{
  "intermediate_size": 3072,
  "norm_eps": 1e-05,
  "qk_norm": false,
  "tie_word_embeddings": true,
  "init_std_o": 0.00542,
  "init_std_up": 0.0276,
  "max_steps": 10491
}
MLP neurons of a small language model. Each row is named by its layer, matrix (up: input weights; down: output weights) and neuron, and shows model dimensions 224-415. Each number is 500 + 40 x the weight over its row's rms, rounded and kept within 0 to 999. Numbers have three digits each.
After each neuron's rows, "fires on" lists the tokens most often at its 100 highest values on Wikipedia text that the model never trained on; "fires before" lists the tokens most often just after its 100 highest values on Wikipedia text that the model never trained on. A number after a token or word is its count.

L4.up2388:582551491477506513450485513516554466442521512524500507446511443579472454522531486449541462521489546532574520529466508518512442499478406455519540466436466448519468525518466494459476521547508417502485527489503565501529536503517624469442457475575522525497509507505534569513462482503550574517525489580496550529487544521506409405487500559502561537452476428545508477473509460526528504504542505511487529566473515452505482550445550535525495456507446503499561489477514543502616468427517418556522494528581518475444418415521525505517510494535480512502529477517508469561466441540490533465
L4.down2388:533523443516525529503466468492552436537500578503500496509543516593542471465481495490425508526468498500484477504477464438503551476513527549494489515481535520560526467456473542501519512552517426452498572494527486510484485468534585517482508562479495479457449446556422557515545506459524558533503463506508457470436535561521553493492460465500502539470508494487499431605572512475528526465494539459487524558507517491529517487504434614526476507535470388533495473439525505618537478490453561521541475497532509427513525506554435549473540585544505465474487488584533445542453494528481449484
fires on: " |" 33, "\n" 19, "\n\n" 18, " % |" 6, " | Notes |" 5, " |  |" 4
fires before: "\n" 44, "| Party" 5, "R" 5

L4.up1540:494390476503596471520450493491456448494489476525442466461528526455518461450540501472554520507419459440518462498497455518597520524552470510564502410497477548518514496516540518536490549480484531430468493560507561566479562579455428522526504486552518504509489477539487518505553468573478503470554505476463534560527505465536504499517455403445530523512481547590519509510532478460510573479519498619483527504515484512536577478476468541505501534477560470470548525505487550513510455536449494456493487422575462461464539433495429455488508502491559513549480436429490438520520558504544525555
L4.down1540:541511502478493504518522523524453504441500502511535466511433458535467509469496476501499535395524518440491566379567539518578557463446470553538486430583470457538494482456489473516460547500619489482510551586557511536501492521572563464507531499503496455505454574558491499499469525549475551514493480564457543565490461458507471420453460420541528514495475540503456466549544516501452558487499490464465502514437457460578531527501464489486519570554530576492527589479482521393488523514508533534489548535520562460532470519492477497477597529498532534492496458535533556485444473488522539553
fires on: "–" 45, "-" 21
fires before: "0" 28, "1" 15, "2" 9, "3" 5

L4.up1388:506562479477582486480437546555482555451537432507525437523597507542552468460574467504485547502494439525463509521506514480484519446461526488537469454523482581491492498535502496418439522515450481501460507544507519476593460475482464529491465491410476509471528505472540520553502519530470565500493492475514467423449504527526500540474476449532487482439522596487574547441547488443512508583502546542389458528419512500432525438486467474496440456465585495503451544462482560504459513478500422572424536527492455446496496499445544495544443515488442518424491470485527475527439485526543438539
L4.down1388:527483499472403489500451498527544552444415454538504419449367511523561495463549432449518464512516510478562491500524484504396513510422453542505467471515550503431538546529501489493460479483470501500528509465526531406562554448504461549422516534418547443432463522558506457530597460510528518514475511485512588485506591502486502536481470471510544435505515471479529533526451492496503450534499551510515469455528513493550527561442510450535542430529462567510487513452448461468581479475485497452531542501524432506433498440561515481545468547508525495495413492471510495500575463466526451484
fires on: "–" 64, " | ." 6, " |" 5, " | — | " 4
fires before: "1" 16, "0" 14, "2" 10, "5" 6, "6" 6

L4.up924:481515507509515551501509478510439407501457503512413499519514544487511467495517567509471503504459523577470489480445501545511542531452546486556469542467526516583488533506431474535462510482521459550551497511496482596464526557513529390493483459538559517503515589477514480537501512518541506558546499516523508447499512553533531555509494527477504559554430447529512474503563466520549514459485409445491594548466450517574483571526481429445486521540439471490531524483475410568590461476545494496435491555474472491555478508498554488437583532511547488498540483523495535557498484557480543488
L4.down924:465511575502504411495509507513493477518507521516516499506515570511510560525522551496510509455490451553586532513464495498491503485507505533487539510519436456531486487490519511508523460499432512539466546552526512492525510494475550496515519478548487477482526528460493436532497464577599450538540455533472579522474510497417498528422429499438452464595479551497517436454587565521461516501536437496480485502425392549448449525459538455529496521553465495498539503449488540472516395544500458553551474519519451510484547490507495434551529470528505460509475476605571499504529493461559509512
fires on: " | " 38, "; " 12, "-" 8, "\n" 6
fires before: "0" 19, "1" 12, " |" 9, " | " 9, "2" 9, ":" 4

L4.up1680:564546552522557490541460512471468485482534407560434509529601435486540549426472409479577526509487507450503519517637539471497457480472397488616501508495478470444387499487499436532490540402515483503501486438467547479457503494495524474539479497490483540468563568516462531521446508487499441445505574526501449614512471463508528594495496555500491563459529476507488525502466545516533588513541425461517479508541488443449484447533432520509448486541519487461549486571428502497498499490530538443536461514438543550541455540521473494510531432504546471538573517469476476501499457552504513467
L4.down1680:393554490523457519453493583550487565493496518500449529527461512434445569517517466555532514440575555532482526452524507522443436469545515542524531508559456454586568485484482465466495487465503478479435504470546496569447484474526489501509485479440509484513452535502442419525414460521480450486538438509438433513535561490525433490458435497593549479483492527417451483501472511510469402498506521523486445558536426504518494488436467449501487512516489424485465532538578523509445468533542516574535578569476548477480469489449549538492456513546472510476530501449522504452568529476524515469
fires on: "\n" 45, "0" 23, " PhD" 6, "1" 6, " |  |" 5, " | – |" 4
fires before: " | " 22, "-" 12, "\n" 9, "- M" 8, "  -" 4, "- F" 4

L4.up349:502500539534603570499501487466444540508523437514474507509481488490539499491503549445559439601485527506553522446539507504473499553560492482549415436528496545472476478485468545462486486440496488506506487488476463487457510440497556518525475450561510494500446489474549434476447472510547458555493455511520458452516474508521557593524541491465557504505411466452418470541507494536463445513548490507546496560526473496495473556486499509474423502487496482422509487521483453442450535564497465497536434504498438565505453515446514519515551502504511468513467528513488463466479528515410534576
L4.down349:465492536472532514470418534499509427476467479476522407460538486495550504564512470548417520563547514563474541575522465431458556515515544539423548546474506530499571524582495513559496487517516476493518478540519472546477526516492505494422502556468442473483495501531442516506510514510569539548534522490477493479579489454487448471476497568602557466545460552505512578513464523573484470408505400440493501552527562497504531529507469525489480487493453488510499456489547586494528505491559485529457611580513482459533532507473421495486487560481532538520449499493429571462498525480507476570
fires on: ", " 42, "2" 22, "1" 6
fires before: "2" 25, "1" 22, ", " 9

L4.up1959:569558423403456523429512520520496496492500508515506613546467433535413545520470499498535514562437485495518500492528473464445466461466456440438520497501455540429505552575501495474540462436601447558496513457497526467511533503539466538510580514475526462488532485453498500486567496533575492494456500437498543519498514575512503499545503444475475499482493566511542544502504466452444460485602519481524488566500536501520480569496423513536576468478531479464473507531466541523580489472491477438504545475395465485553479561521495506475434443503532471553498496569492531514502545487471559469
L4.down1959:540449431512423472473522448467446500510597503508507506421543488496456514485561568554495537452446505556508510495478474499486492497480432473488528581525568486542502484493566542469504505463506443448507520525511494536562506511467503505511381564498441495496495523545491497440516455550460464523488502467563496427559481463492495498463533468522549480584580519477474461510519540441416548478519505481446466490480494471494460534561453490585578471500525437473567506530544511392530516425464501536474480509529562496516545468539516449523547499456490537543526507500472417520503541470482479494
fires on: " | " 24, " |" 19, "2" 9, " | — | —" 8, "0" 8
fires before: "\n" 21, " |" 17, "–" 14, " | " 10, "2" 8, " | — | —" 5

L4.up100:544487478528534483475438443570456516484453625485460475509522515560446606524510547497489571461460480495479506482564513527412499483511477540460555508470478549415454493615453512501536514540471552482531513491498446446514524495472452544517492464496435447465500487438522521545504516553474427486558541429488586485478491531479401458479499518541546494479470509562500491474538476477527457484534540496540517509471443574503418455532481513532589448540494449567482440536535536480554467544503532499475519461507479450462487517507469484538511433518535487573513466426520453440477520449461460502
L4.down100:463515642493547427437453558539545495585415487519498496504401511387485537456461479522476461487588487460468560417457492503584466470483484516556503497503450425525489489447456530512525436517500535516480565495483508457500512519510554453526515581442436539580524518527472521428446486499526389529445461520452467469509558528545477558497558413480427508501485520511530528501517545494468491502501482453461452482463489500480479515483466521561588442428507481564501540505468472545465451476492519543493515518524519530504499531534492524548540504539511556542487547547482453521495527465525506437
fires on: ", " 56, " Ass" 5, " real" 4
fires before: "1" 31, "2" 25, "un" 5

L4.up1514:459528458496543554553482518512466532461482513511439487535571536499485489463504470459441470468452549465483519566448476434494507497535458509527559482481510494546498516512592535490522500488494490491466493488500489526499483568480523497463467530470491539473582463508470507503478497472501515537513473582497460533543483465502511536480521481523526450461428468464528507556439409452520500498447450424524481538477478507494553496513519537529531545522561475587518470518523535519536504453442547423469464460432515450463471559535496496449545408470545459510543496542584481495578545598463484441
L4.down1514:446444501501496487561554536491575525462486506519464537619491518419451533477448489529478470555559523563500503533451492451474484432480458472503519464447400478562505474460508515467511462525481523480435462468430470534468456563528397526479498537462514530467512463519511551435488457506444523619607473488525519536504504452535512415444517549484444467457466535460478521536498488475503531529505430438534477493536485472539498528486489512509506468482466520448424504454479490461545514507467521542531470532447515447474444562490530441509522416488491589531579473547552523464469532576478482455
fires on: " | " 75
fires before: " | " 22, "0" 12, "1" 8, "3" 7, "2" 5, "4" 5

L4.up1465:468564523502512481458528503582491517516440511462467513561522505453489547462486492460505418545545557539514497497513458514492498514488453464570547474489510466465495521472458431434437553491496417472424425461497513463539504506483498477505487494495494484519531506574567486485470528553486512501522581516486512520460528451439539622494476539556452426485454438470520459491449551510528485549466415491463517517482465448592425503501507458492555516492432457478501505504531470538529433534485537524449473529415553472545426487482509493476487461466465526532518464546525566526503473547516515454
L4.down1465:461452496529523474540501492563515509489506531558522460590538559480483547496496557525493526501552415520568474556477533457472550410485480481539507450494444499542509443472451497520451502530385502500464505583507509522548532470491441547536477520498422465471552397575459548464469493498526481497519567536498420483455540451436445454508486511505410435438463558466472560512514492564438509518440463506496443475507483439463495481438477575559497484482548443468497479451491393497524512483482483564576522608519505448427555528499451491529469510583419466464514555543556476466517490532547459451
fires on: " | " 22, "0" 20, " |" 12, "\n" 6, "18" 5
fires before: " | " 41, " running" 8, "." 8, " |" 6, "3" 4, "2" 4

L4.up1382:501580436502591553456454504556503539543528503471545485475554459527517489539540527481511471527463475514453614512587524521536577537516472528508488498453460516540515481492478487477523490446507548527527539464492472469444586512519438505506535477475573506603515497514496500466475498434465465499527518555476520499512426487554446515491466531441492427502454522471477481554484447423483516454499443395560477474413552525444542476538414476529441516580498495506476472539504480509463459497449506482531464506537447469503519484539508525506518524516534530525458425583527481548516454521467528526
L4.down1382:565502502487415497507513539565498510523530489476455445489542546472384419477519511548489516420464509497488479444515533517510511557540502449464495547447473453473515501497544493425547499558539521450532537514510594570475526458452540469456524440544490526554479538524508508563521463464514467478465458500535502557500497502449543500515519432523497506506504548482467523466460523497551560473478566518488466486525476472499494447498459480459513480518581458513535435567460512441483578505490533486499518505550459554468538512502474470514558564508475483551457518444513513452465496506616524435
fires on: "–" 62, "-" 7, " los" 4
fires before: "6" 20, "1" 13, "0" 11, "2" 10, "3" 6

L4.up1150:534532533519518495422535518554449568457412526525473481552474459458546507414540520450534513540386532567523526467441503528485549489506459480501533518523484520563442490554549545538506471564537487431519464442520498482520536556542513515451499569531547519528550564477497590504483450504540465467526478445624425538528451454590402491540427520487538492524506557457490448536508414475462546434484490500480409478460470523435422457535515575575539558519498488502504534519470514484486453458491537476412572525548465509518438494466536574468477501494528476514476471453478419478473435486494489501
L4.down1150:461496487487520485487509480550519531539493529437477435581505504485475446444521433438520572466457428497510544435452502543455472560455467553505475507456567548509540476474520500438503531593495468532509563500489512527543545492482537467492478482525486442531528534459499465448519534483514394514489485521530492479445504465531491466482473513499468509506461536491452549514440492539506468540492455483492499533454486528494593519416456502460496479568543493430460450454438605533472501499436558454511449487517453516470519546420489489464501502451486477484456526539505485551508567466483462508
fires on: " in " 26, " to " 17, " and " 7
fires before: "1" 36, "2" 12, "13" 4

L4.up3010:469535523553483544494491486492483472453450469507427492499496467523468491461471522482514496375518577443511549483486475543495492530533483482488529438552468560493466502518525532489504528471522483455476440538471529517492525499580483504471474483533469509430569442511515526506397542474512542506526497568482467468561523492542489563480453482518548501513475447462513465476465431528579539541493462455488569479458507400511521519449509493516468596512442496465497497507497470562497375474515574454546533500511544445558507539552476502458536556470447464495477522583511502541482476533479576452
L4.down3010:474463498522473480426493470514507470518529458577486473535450527568438474534503473526560541482519507520455426554517484471473558443463416538519507468441479542537510487469541503465500505500473511367477439430469457568520466556477522447510575446546457475553496470530469492492442451549452557479558562507471463518509481484531461487493503537535503492475476542425527475456440474471494532572503457493438484505488460564540537504565478530525513506530522483437509536469462542487568485498512522505531541510440485513494476503532529429526508466506481503487545472541502439500501491574455500477
fires on: "-" 40, "–" 27, "/" 10
fires before: "0" 21, "1" 15, "2" 10, "3" 9, "4" 6, "10" 4

L4.up1647:582512426493508545460554512528463520558512489523515518469562480539523517517452511475447584411513537515593494524456507531495513494407425533519520486492480496487542460478488447510520502553460543523442504474443496506440457500449530556470563542471546459477518388561485606477459541520520525541498538492541540526507493516517536488492478545432415515445510504531451508560497458437487522469487493496509471522483500480539575547522578482547370509564606522500553488519467408489538433489465506530567553504537553480468568472509493469527520505561555510558461451553508462415484486561467537471
L4.down1647:552529527433525500488408453530563545450470542498502490493504446459499527505504519505440536590583461520531560485572491437446526504500498476507475542508470529425523467499485414534516456502535483453489531536532524528530502460451448516537491504568531457471542473471484526493573586448558510512547531530509422539534510492508454437473503496593500562475487559490444505487402490477444494491468518470449411495513554465526522421555432540499533423507549391548474493539501560496483575471562500507485547485547550474462541469537489507522520502471515499535530526466521473512525491484503488472
fires on: "1" 36, "2" 15, ", " 14, " May " 6
fires before: "1" 23, "2" 19, "996" 5, "986" 4

L4.up136:522531415522472583475516539433484467533497427467473436499561526462506433480557538499479494461488510495464495483502465506519559478521527562515534485495514424513444531508385461505448460422462495413501456477493438475516498482525504499487549463570511487455470462544560575514501531563469443461542517483505566438414474514530488537545509471523566547468439483466557447553490507471474571532504517561431472446457449533517524423491489588488494478509452476519425437500525524481479531469425545531465458490531507562493499483578426586511531530475467448499483534584467476488490522493492479460
L4.down136:471438532460422554517518518494451446463459495508527515490485540455518457470481474557558504457491474474545506461511490495528493527434526467548487492486520537535488501485446544494538454472538557503506488447501482529496504520530473473549429536488452520502489493468534512486412471456502557516498470494513514522512484561545502484541471485455542507504476535451440473468431589511486516551449509473494487465479552474475482572510481461539532495522483378521475538567502516520582568489519529480526466487461557553562490491480498446547487484470501549471542494434481506516475542457568437564
fires on: "–" 75, "-" 18
fires before: "0" 25, "1" 21, "2" 12, "3" 9, "25" 7, "5" 5